python train.py --d_model=256 --activation="swiglu" --norm_place="pre" --norm_eps=1e-06 --positions="rope" --rope_base=45000.0 --rope_fraction=1.0 --qk_norm=false --bias="none" --init="trunc" --init_std_qkv=0.0356 --warmup_steps=275 --final_lr_fraction=0.02 --seq_len=256 --train_tokens=496400000
MLP neurons of a small language model. Each row is named by its layer, matrix (gate and up: input weights; down: output weights) and neuron, and shows model dimensions 0-95. Each number is 128 + 32 x the weight over its row's rms, rounded and kept within 0 to 255. Numbers have three digits each. A neuron's up and down rows have the sign that makes its largest values positive.
A block is one neuron, or neurons of one layer that tend to fire together. Before each block is what it responds to, as a language model described it from the Wikipedia text at the highest values.

Responds to: Table separators, clause connectives. Pipe, dash and semicolon separators in sports stats tables and legends (W | L | GF, Runs; H), plus clause-joining commas and "as"/"since" after However or concessive clauses.
L4.gate129:117157121123126158091161140164126121139161174076047213131104140133112108128106119163091132133126093137095119116083144163130124089160160095123098100137112123108168111096101131153085173110100135082177160087086161176094167120143126097158154141089113105117101131090122153109068176124060132171
L4.up129:081163091122091177104078111162091131140109134133143096129072129078073142177147063142126135143075159145156126093114113157170141192090106148097168158161129132091125167133185172128138115111137149207127105113173128125155118161131160170080120098151136212113144158090101098151146078101132097169
L4.down129:162096065156073174145122127125111108136081136085095107131150079110136127158095161120133082125092147126110152159118120130132129102154118131125103066168093131175167127101136153132143082109130081166127146093143128118140083167170108154098211197079097100153109093198137102109119166166097137145
L4.gate825:122142170160122091056105093155080121075093156132085077050143102084141187131073121135111133128135040123138105091078143137165123152082140129025173120149126122139069091149033097110111088093051166092100109124146170073115124183152096144121161134154135185178139140141111143164174176125113096157
L4.up825:096131093127207119122185120134140159112149071096177144103109071096173103136140139159131109175071075118112074129172108098171093113144140081234199105129109173153064135112139211078135107053209103114188178102154143128161083149088084138107078123154176131088102147125156112105134170145149114117
L4.down825:115097135150159136161152134131088113136110133085073145157121134126120145101114186146103201137127105115041116110163111173152139147098118183072133155159080116141175124142097124126093138134081134118075107166186095161171113121140127099148167091166119133109168106110096155090128144175100136185
L4.gate863:108105089119093132075142135122147122098140106094146164083165128088117112200063160129120141123127035129062144162082182117190143056078141100088147141079118149120110167167133141107177124077105146079139138123104151151187146178119185135126161157113138125138110178100115091122179153073084089186
L4.up863:045127129163104128074132148083137200094152149077179129066171117101119081181120164048144051130089104157054095095096121167133139161087124112088083117132175162107106077130138088128177129068145136117184152123152126147074124164134100115185180106098221150171125130139117159072134182124104099130
L4.down863:083161161183166164150104123089107092124114118108092099141149142097159105113161101107118130111087092138130096174139127151157160163122169121119117133141120114180143097071116095119157111123129136129119110072108128157122134119179147156096137138105137141169123133143131121129113028115082166117
L4.gate1014:084153142090093191079065134129136147084122138120179176091117162091095145174123159145158119080092092117112156105116163108152148132107099177149105092131108104045101127114171077137150109144132147109147144115066110176140074136190101165130166173135129155134169149117103145102144151070124181148
L4.up1014:098075122131072069084146112113067110159116166052135122087089144162101124167140137087154084049130114129090086117132160132167172100124085160076126106147088191193104122131117158172115091139136185096149099104075116128100172144141180107093161100099126122145090120185123127107115160161140121198
L4.down1014:069104050128161109123135137155166105113134123089115144116100113130133103169152144117128151128056122176129139184113104085110165179121117120190110097154118115133113102121160089122130040175142082183102091122123108059131183156125166114135114132096114182129128130156171083183100099093116149167

Responds to: Word-completing final subwords. Short final word pieces that complete a word split across tokens, such as swe+ll, cat+ch, retail+er, jour+ney, across any kind of text.
L3.gate263:130147147185103133148185158132141096102151164105101137094181065128139108125119102116103140145160071118120070164102149106153105150104114153171129121079145184118119119072157144125118095114086085109151112167059109158128066110125145157129148162098181113108090139097106140117092178167108161167
L3.up263:110121125123140127162155116147148132110097114106132150138089124154147103099133116135096143141139105160151128126138079114168106128167129126071148119120146078108108092143103151120146114157135060097140078181115096167133119140094112147223115158130149096149140130100160160087100132116156113074
L3.down263:143113101067154131136093114154121113132141081110129098087128139116120193147150136110118088141146171105132121178164085173104070132175169111160158163131100059137083144209094151090075167088128149119150152109102173135179162106096126144131134134098126085113163117142157140104102102138160119127

Responds to: Table separator pipes. Pipe characters inside markdown table divider rows (|---|---|), plus periods after name initials (D.H., E.S.) and name fragments like Bac-on.
L3.gate736:121079128098153115158117082135081080162170086145112092137137171110084189102141156153144123152161090134117117095100158094130138172089061111149167106118107152169108079164172077159046149087141149152064115108144125098114130105157130095145128136144178161139125100097091092141063126163146094158
L3.up736:089102088130122100173052079080064103144143102100067134139113152107079151069111157134143120063140155144116152191114108171154103097076066149131154150064108167186103109116145157132069126149144130136106096071136119101125149110143170094104133137147122196075091152136156136100106224147136066143
L3.down736:127143145170126141157095123112086130129128100078126097159085088100098146102143112135072143052115151138106119192123142164110122058136103113140141173100080156188114083122117154146072135166139158086138143108082095087140144120119130092126116108118114149066073098151111161096145185094192083156

Responds to: Mid-word consonant fragments. Short consonant word pieces that continue or complete a word split across tokens, as in cat-ch, pun-ch, mid-st, win-d, inn-ing, across many kinds of text.
L4.gate486:165183125197102092165140062113173103095193145154137166096117097120140130093094123118174125146129157099064081108113109136152159087105126178097120158082167138146166040133133152124077107091104062126148076120142126090158165112104137180111135131109104085134145120098132165092178183091104141120
L4.up486:109126114152136090170122138095153098122111122108120102175141019069146125122088161133125141132084088165128147140167147175191153149153144152131138142175114150129055148135122128150120160151150142099114146097117110198114109120099108129138067098145102132156149107129078159127110183109137105122
L4.down486:101145120104096160152177109126135106141085139114140123107091130153106128084143156098123115113113129136131131138143139125154105135152093114175153162127143167136149167115142139114094147157089132129160124151186182120140193112123138078129161109080197140125117145139146104190079096107077068131
L4.gate499:107141137137086113152143107089072138064107133144144136120176118192141176163091148126141076136130131089126094109128147065106125093110123191116192138047127073135125040117105066152174086139166063110085141160129173143144155134134116179177190130132109112093120144139082104145131107058105107139
L4.up499:142126127176111107100115073125119099143178081118112100161179064113105107169123125127124133152125156163147163123128136197101141105107144123093165137137125112099123132115132150140103140112083174131176161144160123111116106111112141184150131123098151117113130140159073173098136073053137133086
L4.down499:121144141123157127140109132112143141154124166163173164133177143110127164143091134173098115064144143117070093125119110126113087095137114148114112098150143134151161105146116138066143159192126131130119085181053073154100148160121066125131136115120090145179073125094162080123040099154152185129
L4.gate713:152092095127164149082129114099166086181113144086099148086105153115168088071116111124082181178167136114036121180126131083172164099112086103102198121133144100055088142089118138122095156132088101135173127122107164140134157177089194195100164129103124078182131163083145123082097172137123126099
L4.up713:081083143153155080170143073123083139124133097114159099113101089082098104132170128137135093115093146141103133072091075100130047152098099114152152127085128149183125091148155102110119126082058151136136137138164112178117086125162110153152151116102101129139080166129088122152136159053095131106
L4.down713:155141081109167150113097193141170159167141140200106099138107111131115146119176112140105135150147108104088166138150093177121115131121111118124146116110134113083111180140123119184085179119175108098112119133119168159067123131073120184078113123188166157149180078144084139088198086141095141169
L4.gate729:106124084140125096115105105134139126080108111118155102148081154067128112171124121064162130165125095093148090120156102074088170157179137091139123135131090099181152039171136114130104122110094122116149168139126148062040168136107137138144150146174134178149131072110149210139111135148168095143
L4.up729:121085153106114137166114160147119101168106168149153135151109121146123173115153159150077157107090162196127144135156143151133136146111079140155143167131134148155133114168157138127077099110116208084174091150077155145146104137071060168155118124137090110083139100149165142146124171102101118124
L4.down729:147161096095153180122141119146172088143108177113111124071133145153115091103152136104092129047089139137113089131094165121143132157110105162100121140170106030109062111144134138067177128150144125154137127156168091123151115132103134129113159132090125132129122153184124149111116094163137124127

Responds to: Markdown table separator dashes. Hyphens inside the |---|---| separator row under Markdown table headers, such as election results, charts and filmographies, plus = opening a new article title.
L2.gate170:145112172144088158103133126142095164149133109120166101155145103136114155131115096105083165121109118178164093165141174121122162123159089101098096194184117138155115181153118138149087157103059176079110169121131195114151119150166109190097102113077094129069123188104071129112155121170133212181
L2.up170:173115082078124080167180077122143141126191130135148086110105166107071155154075144173152130146134136134118121145095180155142130125096145117134142108110120125085112152153112074095210055110124070206116158171096115178138212111121080137191136151080095145148119136129164164182075058158130105159
L2.down170:118122116177102141143111149133090092133132145117155135137113095087109120148104093060071150120077136114119095110156133132112073127158078115055084161200163130129131102148200175121093147092099153095116124116152173141091110131114140090124121119159146092115114147112120076099170118099116130111
L2.gate180:113142113081151136104119097097105079165104134114149090129153146175136151100158141158086164132135125136157203146189080149145144116119085155125100140167165104055118089155133171144144105177138084117088185124048184125123112124255134147124131108177144131161074121146168196183106149177143093132
L2.up180:168204033117141101094135124166112151124158105112084100115093138048109173147109102147087119103115152255141112132125086159133137179143138157164111154156128110098105115160138128140126120077095132142139198124154180128101177111087129095074133196151124156086151165118130164077138132142175106140
L2.down180:115095166103144082115131106116153107124111103120144112094113120122100149102135131095178102134178064107155147123172123136086128118089097127140124115168188090083116113182144152133142090179164110109178133128093106057122103103128117131172118118065111139198109071149141116158151136146098126176
L2.gate595:090170119170072165180165109134067142086131145140127114157168167124128127122115134145136210103117112087159114138147072097153194194173142130104153105189091111082137109141102109141111129122101177098101181076099144156195105124131141186144092122104124165138125180105103149146088148153148203118
L2.up595:079102118131143137136112128167153187135079099127148093142133202056145161124101097152163099140154106173149174162147126100146105139195088135171110200187110155115066089124113109109133149116159075126158142127096142160141094173078099095179161167133112108059117120101130135100177100121148142137
L2.down595:103127184160162178124100126131091152126118157147143066147120158072126089163137102146150157106135140141137157186189131083089103121214078106104104119193160153164119124065149143124122189133064165122128138135133133176113106136129126099205169148145112073111118134132129133111093160083176173134
L2.gate874:146102102128084135136090135171084123128132206079185085130121104116138142094080092183085102156140125124127110158090080148133157166122128126058170116179111139077193132083155185090147136140139154103103213086089104106103090161179145174072085102155081146108182130144137156111111098185105159106
L2.up874:129157154171144084108160111160136141129164093133144093131119101144112147129135091172133107124167168115112095159165160115161054109139160111098074169119122137137128148172147192119072126116087166139116149162096170174163221080160161139131123095164099099145129094117131162162157170148157133129
L2.down874:146115088118104115159151128187111119115200100083136174081134060115162139116121151100103136126139133145162146061115135144070124133090122116125219093085161098170159085141129189100117198151231182133133075162173114056129164143089134153151121125074100158129123137061156092130151091106127140157

Responds to: Demonym and adjective suffixes. Word-final suffixes turning place or religion names into adjectives, such as Ghana-ian, Syria-n, Chile-an, Buddh-ist, and pipes in table separator rows.
L4.gate372:082156112151129148150105165104158089172114109143140130093113134155104151124085128174129129153141121228145113079134112157077068155201105141149148145120160134130158102184121118131121083154121139119085147129094106151194118104124194120112121128169147154137153133124125148105119141104162212098
L4.up372:105179132096087137114197081155149158053137129106165166058111124129121138111192154146184132106090195111141174137118165134127124070170135100145180116113148097150118075096126090068172139057185155094135147177086096118182143129122142165114133143150130116118106121125138085104156155080100121096
L4.down372:132129090089157105138164134171130176119104175135166180131113145130117165167137133125142137096094189177165131092118115115096129171133108168117137154132115186135168148217120138161098163147090149123246141127117202168099144164124150145128173117137098127103113144155090205169107093146165170078
L4.gate398:117079126127142187109148126168119130166130113095106174119141087077140120127169130111103117096125098148061125153085160123068076095139104088084189118088067188146193081127106148144118111131132153113057140151154135089114164071168144135115169159091169114129156129093129130059143171146113080094
L4.up398:086102143164144079140116101173115174156155099095123134121157121126081158140150187101088126108119107126105090117151125102164072138082111144111102133149083134074159163160116113152047076116109129092141108126134127118177133128177149129181097124162156159138082142083106091106081124084205100170
L4.down398:090094172206159167129076123143162132128122123056120107108101081136176132136134106102135115096095125162100083161075147087096115095082106090161120099138088159182123087141077136140075132164156188104138091141170118109119113096173113135095114096117079117089156192110137095163126142094136097142
L4.gate667:155169135091171130132117119154100180173134152119111159120158157124117182099167123144088177112167121124131105104141173101122097140172046106141124121129138133101008130152089152120096137180102175143154093169119137136076156150105173124149141145170137117158149070128157095107077180164132112103
L4.up667:096142089128154134130102143095208096131185077131092120144093119129130112153163127209158106135115176158102060115184130150097090082156118109148129131073141149151129123163151080164168108163102153168134163146140120170134104139120145104098106135107119130115084136126073120081115157101128177150
L4.down667:120102139096153086135146131103133113040142120157107087123075161110148178076119180115136145178146102152122109142131188129136178096104144189085121149139104142150181091086165148156145062145078185065167181148120100189124088158170136122152130149138093113144138112125088096157122087097127170150
L4.gate760:135116079132089127165128141063164085163084162086143171122094115106076165141089117175174164129121156129133148142143143084140137154144104095221189117192147142111105101109123141084173176148087126098137170125077090102123111086092184129135114141131175123130175133133078168056133171096109162103
L4.up760:123118111098119102088145118107097155165131181106144102059104122101138160133149162185082101103070102153138189116137148117121112137173102139139172140082127055134065071064110140113121110154129119115160136072047118166125124179121115191137080119090073126137080150123137185105054191121184064138
L4.down760:140124100111118181149112128149081139138079131052101166080129126105073176150088111151135084103179133158166111116155106118149110129175122158150182108159116176098127114077115174194151166124127112121133163054132134117112120129098163133089179140167121106150105162178155181159087158119163125104

Responds to: Markdown table separator dashes. Hyphen tokens in the separator row just below a Markdown table header, mainly the first dash after the leading pipe, as in |---|---.
L3.gate46:174148091101177119089152099151090177116128140122162138152127079126114136147144135175073163171108085129102104080139175127141127140159098189145105153115099095153090166145189155098127148106167173063106180166153160092163080124196171131081160124149105133153159131132111148109100150107183114097
L3.up46:151190082120122203161142145124123088102154163107110122137073121057086133123151146100137116064127180139097089142130065095125097115098138088100126126127123177119167066166110112120135149142107086146095142076102138174121216062117150203085105134185151153063111169093170127139127113150085108161
L3.down46:186166104098201193126109135135113135136109188129182178132118124059103086081203181119127161167122139128110106102137114103097108130164125129122095106131129151107131111095159104111114121107136103131093152111159114156123164089148111109083157139178109115130133139125146135105088150168123109116

Responds to: Country names and demonyms. Country names and the final piece of nationality adjectives, often in sports tables and lists, e.g. Croatia, Ireland, Romania-n, Albania-n; also occasional word-final pieces like -ed, -ch.
L2.gate26:193136131103142144119153169105172086135137092165159126129125138147116158149144104039152151183112125072132081134135088149098109103113125162167162118126137110137119068081100125084088136138121099109102113183104131125115137123145145134132149129102145146091151115126104127089130228076127143117
L2.up26:111178075117172130107133166203153134110172156097132100151156108087134144144139098075143115179149102139159064161146113091184124136118176142150146147119172156116074061066085131134124140111141142124128109066100080085128203133146113123125140080112131126099155143076139083153151129139135163125
L2.down26:157136155155086110142180139110081186180111090132116095094148149147106192047098117152102195059120158118118151096143120144119139139130112094103156143112070098147132121154176094141054107162112126213155124147134176120192079149110187149124112136131157119129093121133127138099077127075177085118
L2.gate570:183131141152143110109191088082069106118107088136133128126169158067107125148106182144130148205117037151148062191140143107138137134101151140093119119106146080153147130062093112127103097141154155024166080171111129178108190113151118138053138144072160116103114107115090156111140105137076139113
L2.up570:134144096160116104114162145070095116131168125108201118145136114110145084111154162146185147155077081169175080184158119128173109092104179094149139110084201163135124142136092060099196158136127075107159131176067090147123169146151113135112122141012121146120123129102109106124121075151060150152
L2.down570:049169139147147104160098147148186119157141160108173157102136100194137104112133078109141107085124153124086207100129160128175129114167140093127133164153155183164114131140155151156127163159119091153115152115120149089091062103113149104163133106134133149118133169145117099170147159041177136116
L2.gate825:198115136115151131141118137093119089069113131071194195155128126127157133115164074119072144217162100079158188136110128077130093085142130132143171119130129081212154106093137122114162122133139195099205136131082118112087110138096153103062140134091155151148157100085078175132083155111113129100
L2.up825:167127131125137127139145147124093089060122151071186150136132105153161161141162091144117200135150100081143168143137143103127074116136133099157218112151115130121124124171177111127120134151081147103201122134124148082154165105055160072111177098090193161134160130144091156151134188133067095098
L2.down825:058141124121130128127137101144177160202137125202070115132123146134112098137114150114174063125105148159102095148113152151102154174085120176096073136108122121110182143093085143155143114106181094143036126111108106167156135106167113160144096129147089106109102141122138092142115095154197192152
L2.gate907:096155095117109206116109143164131078102141142142105134127205157146109168106138110103123176131122074127120113111100116112124084141095128118154168107143082085150137117102129090121110085105090116171128132154116125147153124093106065193107151090168153108118197128101073104118198131107088198139
L2.up907:152113113132176121109132128158151105108104169169063120167159152194194136122146088057126199135156118133129196137115151119099099142097109135192134115127134129168142150112182035131120102114100109188121127143109142162124113142121060167076165133079125149120111127126097102127118101061031197166
L2.down907:163115153144162078109133110154134165150126109117110141147102123136208135142103084112126207143149116110118203121154175150098159111102151084182111074179178150150134178177131048121137159122152132114096126120093109164074113185159095119087124133106078112085066118107121117146080082088083174112

Responds to: Preposition "in" before dates. The preposition "in" (sometimes "with", "by") starting a time or place phrase, often before a year or month: "in 2009", "in December 2019", "in the country"; also fires on some capitalized first letters.
L3.gate890:142172125205130084192188095141135138086113167129133083149092147088108130110083119197164173099082064100119115111104166128172166129181168140171117112171099105104063152087119140141147094106105137154112178063161142107153095084127140126117125162174047157097179203093138130151145109156139140123
L3.up890:190098137099137089164144164128147151114164152117124148104115108119148135148086086122118122152138104148124136097141190147172173078225147100145113039086117145139174159137179165099136083128180044113138147084119153144132150082119128108131189117115128163112180101120153102099144147172138084131
L3.down890:164112114088123100148142146144189105137186135130133122098095123139090114146095149150106115114052133172168119040087171130157126102199175128144118089106107136082162067132152138108101077135160008081195130094080104104136118093141085090105162115095152182147102108147117176100135108149105101129

Responds to: Clause-opening connectors. Function words opening a new clause or phrase mid-sentence, mostly commas after "that" or "and" before an inserted phrase; also prepositions like in, for, on; table dashes.
L4.gate85:144175118183101132108120072174096177105097092103123135103178102117188090160132177125101092141113122138099144124125136117149097108126120160113123100168138084111119085195152155169114156131093160144139092148110097171139126140157139130170143134068129113176120099078139176077112150188107110093
L4.up85:125138133169066105150138141171151207036147150159146160136098104088131062113134164175114119103127134132110122137067162110174140096145046149064099113135123110114078060171124105185135091140126148138157097134115116204169136108115131169142170133129145125125063103139129099175163119139149106098
L4.down85:126133155126139073090129168141166134118190137144159142125146089146079138100187114138093101118174127114122195150118152144092121151166125160127139114071112108168140118160125138155032096122153055154109122126131086122133143167120085152137161148083136135160132128138114085088069109117171205136
L4.gate95:073137119133140167083133121104132111120095155152161120113126139089129132064106135100113121079119141104123125121117169129155174123122076132089113097116181136132162128153157123139054127141123110114143071114106106151155152123162164149108116164117110138151158148138137193052135081176119097132
L4.up95:104155144144183114134121116154128172153123130111129162143126137103127183149134112170145107158183095105148159109166124138158092057103145123179103070114163112177171169131163179110156154118126131113122120148078147088149125084128167120134176140161118139151135159135115113132084157135115114132
L4.down95:109123101128130105165076171152085092170171159178133112095140136105109126150173149124118110072142159101154125123123190150192143079126139107131095144138127148138134142154097136107134112120138136155131099130147122136193160168160145144139192096128187125092165129187164151122121131143126060144
L4.gate177:168107114140137169129174108195075143127139138138153093076157124103137105127099178179117093110092106124078155180081126092189153127131089161078106086122121110192119103190151099176062050091132069071133172113135121122142098130120134138137165094110173135101140182123099132128122084132092178136
L4.up177:177117174179107123099141072116149119114145150111117145109078116074157058074118115149154105139163125134128047155108160085124122131105143176113124063144099170133165085162149173141123145140167113075147107162132165143140107157175137102125197097143152140175120152056129210124142123097070089131
L4.down177:163066138123096103101132139105101096127140146135163148111120169077132099173110083131148128155150133095107138190145194132099221105180118112126151058070103122165121129109109159140131148147108103124114094182107145208113154107112109104154145189109148158158132135112122110095127116107194171146
L4.gate964:168155180166161095089171088158148180079138112135124082079129151136142101125167126181084150138113125154110122201090178112159139153108137115150096054176077068140123159174164144125070123053146120127118121122156097142128128114166103125115156077149172126144190113140133101116119103128136136115
L4.up964:154126148126140107082177122135131150103122163103086187099082127096187079151114120105067156135145189096057118119084171138148171110132151125132098079130145123139157140138088100098124156131070139066159073172098085144169157140109141094124151087119137095168115134104118156102114107195184108108
L4.down964:166125109170059159096116115127139151140163156150147121095188132092146112140124132126123085085148119114154157132150086130195146094151133112104112068158143128126102082124166166121135121118192086161086135096103091146154087179102114089115119168080092178136136125119171070151156129122107141136

Responds to: Markdown table separator dashes. Dash tokens in the |---|--- separator row under a markdown table header, such as chart, sports or election tables; rarely a list-item dash.
L2.gate593:110161092159116105093116139174075129126149116080142121150094094133151210139182129183083182118189111120089120119131095134108167067141076102144143083164152138111150105114152159136100096168097119122074128184085154134161155150172113145160141143095133149145140148066162129127150093178127116061
L2.up593:151136091098182172102162083137133189093125147160140148132159103155093131132134090119174120186124112146104120187168168108108145119192169148104130153165088152096106107137163177118111186129133116117153210154147135166180096166122114136156147051229131112144089156147119140108097160160062154114
L2.down593:120161111119176187087136133125109145158147172182097157125111090185113171137143098137175140190162100149115098157140154126103134123163105101117119146183107129117090074115169182135079150146105148141048134214168098165176133159135096131132139026167113100130107182163132122143135128127093150070
L2.gate769:132168159123133163105181090157044153120147134075128168116135147115141162144140107151094139129143122086092097152143139109146116139170092087079145090100102143095145104108136155172071151172133137052112163136135154130092111106132097082102150120042110120152168104081091188163110192102125117082
L2.up769:166131102103135134119088138115068122148182112109119129105118119146129137102129085186017161149138108117144096132096144158179133081082099111095131147091112118095147108154109161147116168183119057090113123098134143144159113119171166168154137133094127108148139095086131169158067107105142115110
L2.down769:162118119133160134107077157062130140104167116137149090141161141118134104131140121184093170114124109158168098084089114121163144080069138147187100162152083115113169102145157120119179152186118074145144067100123128151122099139155173185133129109159103114112100146089167133097088060145100136112
L2.gate835:104191098160115167119107079178041098167147063080120198157091117098143158076174093099086141134151042114102177151089129151117146115077155149105112152144141066082128123112151161124131133116129118064091162129130152139126130105109156125157120129167137114125124158139134156157169193152103121129
L2.up835:170130135113150121089158125131090205108120131078126116160158081120101157177143142131137123114143179082157159111115134104152112137178089122132040092162128085193144115139105073120106133152116115148124118189128130153092152150122138119093191080097078142066148141112131157127136142159135113120
L2.down835:171109149129100093124116142124022151102121102103096145118096131098125118189173102111101111133161086114157143130110141118176108106102099156128063063146133136128129092169121130150117125163135083108101140127152180127068147103104166136151158137171146095110097145167152136153150197121065116158
L2.gate871:135188102169140125130153105143091142099141132114154103150150151063144167110076066204132154130130114132140137138138083148216143145125177147108137136104172152068124102073162158119087092186177142117117155148138138185121138132124134181133159110113114159107182175101130164184140155192103162172
L2.up871:117158086165178071094073118131122156190175110081150124164176128077089192111137102175125134119214150101081074112118161130063071107133131134167171165167156115158112153091170171054117134158081070148108183178114149125137106109171163179143163162143152122124153175167171158166105101146175117132
L2.down871:128187109080153136109099139118108123126185090106168171124152126093142134079117106151125118169196140116112117098145193086088094052171133118188190150161132070172152085121146165086117075189142126085176143091164149120178099076110115098127110135157118138172119143098167194159118110147148154136